MLP neurons of a small language model. Each row is named by its layer, matrix (up: input weights) and neuron, and shows model dimensions 0-63. Each number is 50 + 10 x the weight over its row's rms, rounded and kept within 0 to 99.
A block is one neuron, or neurons of one layer that tend to fire together. After each block is what it responds to, as a language model described it from the Wikipedia text at the highest values.

L10.up352:71 55 49 52 32 54 63 47 53 36 60 58 47 44 41 45 46 50 55 58 47 40 41 40 54 39 65 66 55 44 48 49 54 32 52 46 70 45 47 43 33 27 45 48 53 78 48 46 51 63 48 53 52 62 39 51 60 41 48 39 60 59 52 53
L10.up412:74 56 46 58 36 50 45 43 55 28 39 55 51 38 57 45 61 63 53 58 40 28 49 54 60 45 46 54 72 45 41 63 64 57 54 38 25 48 35 44 58 52 45 37 45 60 60 54 49 50 47 50 59 36 54 50 58 46 50 53 65 49 55 58
Responds to: Verb-preposition completions

L3.up32:46 61 34 56 52 45 35 71 49 46 56 38 48 55 62 67 53 50 60 50 42 39 40 61 42 52 57 58 49 47 46 33 53 49 54 50 32 50 49 45 45 44 66 71 53 40 43 57 55 39 41 37 57 55 45 45 41 47 55 55 46 44 34 57
L3.up52:48 46 45 73 52 41 64 43 45 52 28 44 36 77 66 63 56 49 70 62 43 46 51 45 48 36 40 36 76 45 51 52 54 38 41 43 39 63 69 49 36 55 47 67 27 62 34 46 44 23 43 50 58 57 40 43 59 64 46 40 39 35 46 45
L3.up259:41 40 49 73 67 50 53 48 57 50 34 47 51 58 51 40 54 54 61 43 59 56 52 55 29 57 35 62 38 52 51 44 58 27 56 74 64 60 47 32 52 43 60 58 45 61 35 48 42 52 49 38 52 64 54 42 44 62 48 42 54 54 31 61
L3.up392:56 58 53 40 43 51 56 55 45 42 34 23 39 81 62 48 45 40 52 42 44 67 61 53 50 66 49 58 52 45 57 61 50 38 56 47 50 66 59 42 50 39 46 68 48 47 54 55 54 41 39 44 56 42 47 64 52 57 55 45 37 40 46 48
L3.up520:38 66 44 58 57 56 51 29 54 50 54 46 56 46 50 62 20 42 60 41 44 42 45 29 68 61 57 61 45 38 46 51 55 34 68 58 48 60 54 40 63 56 44 47 64 50 43 49 52 49 39 42 61 48 63 67 46 39 35 43 47 49 64 65
L3.up595:49 39 45 72 62 41 32 38 49 61 43 48 52 66 48 55 49 47 42 68 53 51 57 50 40 52 39 53 53 41 35 50 43 48 44 42 44 48 64 51 45 43 56 58 41 58 38 53 48 38 54 53 53 65 72 62 44 62 53 63 67 52 46 43
L3.up982:59 42 48 63 33 45 54 51 38 44 51 64 34 50 60 54 49 53 43 46 48 59 39 61 34 47 50 41 32 34 48 27 68 39 48 54 52 41 44 47 41 44 40 62 47 55 50 19 55 54 47 48 38 44 52 42 52 58 40 33 46 38 63 67
L3.up1262:49 45 62 65 54 54 43 62 62 53 45 35 46 72 45 42 40 51 55 55 52 54 39 51 45 35 45 45 35 57 40 56 51 50 49 59 47 58 54 28 40 54 37 63 56 49 51 63 50 44 52 55 65 37 53 35 50 67 43 58 41 49 44 53
Responds to: Word-final fragments, esp. included

L10.up403:36 56 64 42 42 54 48 31 37 56 54 46 52 55 58 63 59 45 24 57 53 45 56 64 50 53 58 46 25 51 39 55 54 63 37 46 38 42 58 49 47 51 48 69 55 51 60 45 48 31 49 50 58 59 60 75 45 66 62 54 67 61 46 55
L10.up769:38 59 58 53 64 55 59 48 53 64 51 45 51 49 51 59 55 40 53 60 56 39 71 48 58 42 46 45 50 65 38 38 69 36 30 35 53 29 60 51 53 43 82 66 47 44 36 57 71 66 47 46 43 32 64 52 38 50 50 42 48 51 52 47
Responds to: Year and word completions

L10.up559:41 64 33 50 35 36 66 57 37 54 45 48 43 44 38 38 39 48 57 46 43 55 39 48 45 41 43 34 45 47 44 64 40 50 42 42 55 30 42 29 42 50 62 71 59 61 39 51 50 39 44 46 66 43 41 56 53 46 59 38 61 35 53 54
L10.up592:53 56 41 52 48 52 66 44 49 50 47 46 69 43 34 54 48 65 42 59 48 58 66 53 59 50 62 38 39 57 31 55 47 49 62 47 62 62 55 39 45 44 54 64 46 39 55 51 50 57 71 43 54 51 36 60 29 49 46 45 41 39 44 57
Responds to: Token before a year

L3.up207:59 57 61 48 50 54 45 59 47 65 46 52 42 47 43 47 50 39 48 31 48 46 65 38 59 56 22 60 51 65 27 51 31 42 40 63 37 39 70 40 47 47 56 31 71 81 43 45 53 36 40 50 41 39 32 57 30 63 56 55 54 39 54 30
L3.up391:54 52 49 43 36 30 34 55 52 60 47 53 52 39 50 50 64 64 51 50 42 60 56 54 50 50 54 38 48 47 68 68 48 51 60 59 59 67 68 46 38 42 67 58 50 34 49 39 37 45 59 50 52 44 37 53 44 33 25 39 44 53 56 43
L3.up719:57 52 53 45 49 54 39 56 61 71 45 39 50 35 55 53 63 51 71 33 35 55 57 42 47 60 56 43 52 65 53 34 55 28 37 68 47 52 52 37 54 56 58 55 62 50 48 54 52 48 46 63 53 38 49 38 46 51 53 64 66 57 38 41
L3.up917:50 29 48 39 31 62 51 51 54 39 56 65 46 36 55 42 59 40 37 39 28 36 69 46 52 63 41 37 34 70 37 43 45 54 45 46 51 54 43 48 34 46 52 70 72 51 55 54 46 55 48 68 37 38 56 47 46 44 30 72 52 64 30 65
L3.up983:44 41 59 59 34 51 50 54 61 50 44 48 50 43 45 57 37 71 47 70 60 50 55 49 55 62 59 67 51 60 56 54 50 41 42 50 38 64 53 33 57 50 59 55 45 46 50 62 49 57 50 56 50 31 36 64 65 53 42 68 40 49 65 50
L3.up1008:44 63 40 56 41 52 26 35 55 59 54 53 33 56 68 43 49 52 44 52 68 55 53 47 67 70 47 47 42 50 71 41 44 51 38 41 59 67 53 61 52 28 33 48 24 53 48 54 48 57 43 45 54 49 47 54 50 55 55 42 57 38 61 43
L3.up1238:62 66 53 38 35 54 38 70 65 52 41 37 41 48 54 56 52 50 44 57 52 52 50 35 33 60 51 56 47 42 53 59 34 47 62 45 42 65 47 57 53 49 52 43 54 62 39 64 39 45 66 50 40 53 37 61 59 56 50 60 37 54 53 72
L3.up1277:64 50 39 30 57 48 58 47 68 62 31 43 53 53 48 51 54 47 46 53 40 38 53 44 63 50 61 64 57 31 56 38 41 64 56 47 46 53 73 60 53 55 54 55 36 51 46 51 66 41 53 45 45 51 35 77 54 60 52 54 58 46 39 61
Responds to: Year number endings

L2.up242:56 59 41 56 37 44 49 63 45 38 58 47 56 45 43 62 31 63 59 52 47 54 36 42 60 44 41 60 48 66 44 35 28 63 51 49 50 66 51 45 58 62 32 47 54 41 40 54 44 39 46 41 48 21 54 44 53 64 49 61 51 39 47 47
L2.up734:54 62 36 43 55 27 56 54 48 44 56 55 45 42 37 36 46 52 52 62 46 62 66 43 47 62 61 54 44 51 36 55 38 61 67 63 48 47 45 50 52 58 51 25 51 53 69 57 45 43 47 52 57 57 30 63 41 47 52 63 38 54 46 47
L2.up882:51 64 47 59 63 60 47 41 49 27 50 55 32 54 50 41 42 46 63 48 38 40 46 49 32 50 40 51 32 45 37 51 49 50 52 74 53 45 42 40 51 51 48 60 44 56 50 51 52 59 33 48 58 39 43 49 39 59 31 54 50 52 64 40
L2.up1092:66 38 60 51 53 43 54 49 39 31 63 43 58 58 44 38 49 64 36 43 59 37 52 42 64 70 55 51 47 59 46 26 34 47 36 54 33 55 50 68 54 57 54 40 57 40 46 62 56 55 46 39 44 38 53 63 37 34 46 47 55 56 47 67
Responds to: Mid-word and structured-text positions

L2.up90:52 52 46 40 64 55 62 62 65 35 53 58 53 48 39 48 55 46 41 63 59 48 62 55 50 61 31 31 52 59 60 48 65 51 63 51 45 64 56 74 50 49 57 25 32 62 48 36 52 66 62 29 44 52 43 71 52 51 56 54 53 47 45 39
L2.up719:53 67 45 58 48 52 37 37 37 49 38 57 59 59 63 45 53 49 40 56 49 45 51 28 66 69 48 43 59 47 48 52 46 62 44 51 43 52 56 58 33 69 62 30 46 55 50 43 58 55 47 45 59 67 60 52 39 58 60 65 45 63 32 40
L2.up914:60 39 55 53 64 48 28 50 52 56 57 48 56 56 49 42 60 50 62 35 54 59 52 26 52 52 49 39 53 53 48 50 39 51 40 46 54 40 46 60 61 38 55 46 39 35 62 63 43 46 61 43 50 43 43 48 37 43 59 40 43 47 44 50
L2.up1171:46 43 50 63 50 62 60 40 45 55 52 46 57 45 61 47 30 58 56 58 42 54 44 28 58 46 41 43 62 57 48 34 49 37 59 51 54 59 54 58 38 49 48 50 41 54 31 22 41 43 54 41 71 56 48 67 52 56 68 47 37 39 38 57
Responds to: Mid-word fragment after capital

L2.up230:52 43 35 45 56 55 46 64 44 66 46 60 54 50 59 50 53 63 61 61 41 53 45 29 46 51 35 61 34 53 55 75 65 56 49 44 43 54 48 46 41 31 66 55 47 49 47 73 42 46 56 58 52 59 62 51 47 49 48 53 42 49 49 57
L2.up468:44 51 64 35 50 46 61 62 59 68 52 57 58 49 42 68 66 58 53 56 56 37 54 57 41 46 37 47 53 73 48 40 50 52 60 83 49 65 63 43 56 41 45 50 30 43 53 60 49 51 39 55 39 45 33 75 45 55 44 59 49 53 50 53
L2.up576:50 47 51 32 49 48 49 44 75 65 35 49 46 33 36 67 56 42 49 53 49 46 46 53 52 52 40 43 53 47 58 60 46 39 42 51 59 73 48 49 41 43 65 48 51 57 52 60 27 69 56 56 41 55 42 59 39 64 47 58 37 54 68 44
L2.up827:38 36 61 42 42 42 45 71 67 60 54 56 47 52 50 48 64 55 73 53 50 47 62 41 49 52 39 47 71 45 39 56 60 22 62 48 56 56 52 49 46 54 69 56 49 62 43 63 74 60 47 70 34 42 44 70 52 50 39 58 58 60 45 56
Responds to: Year numbers in narrative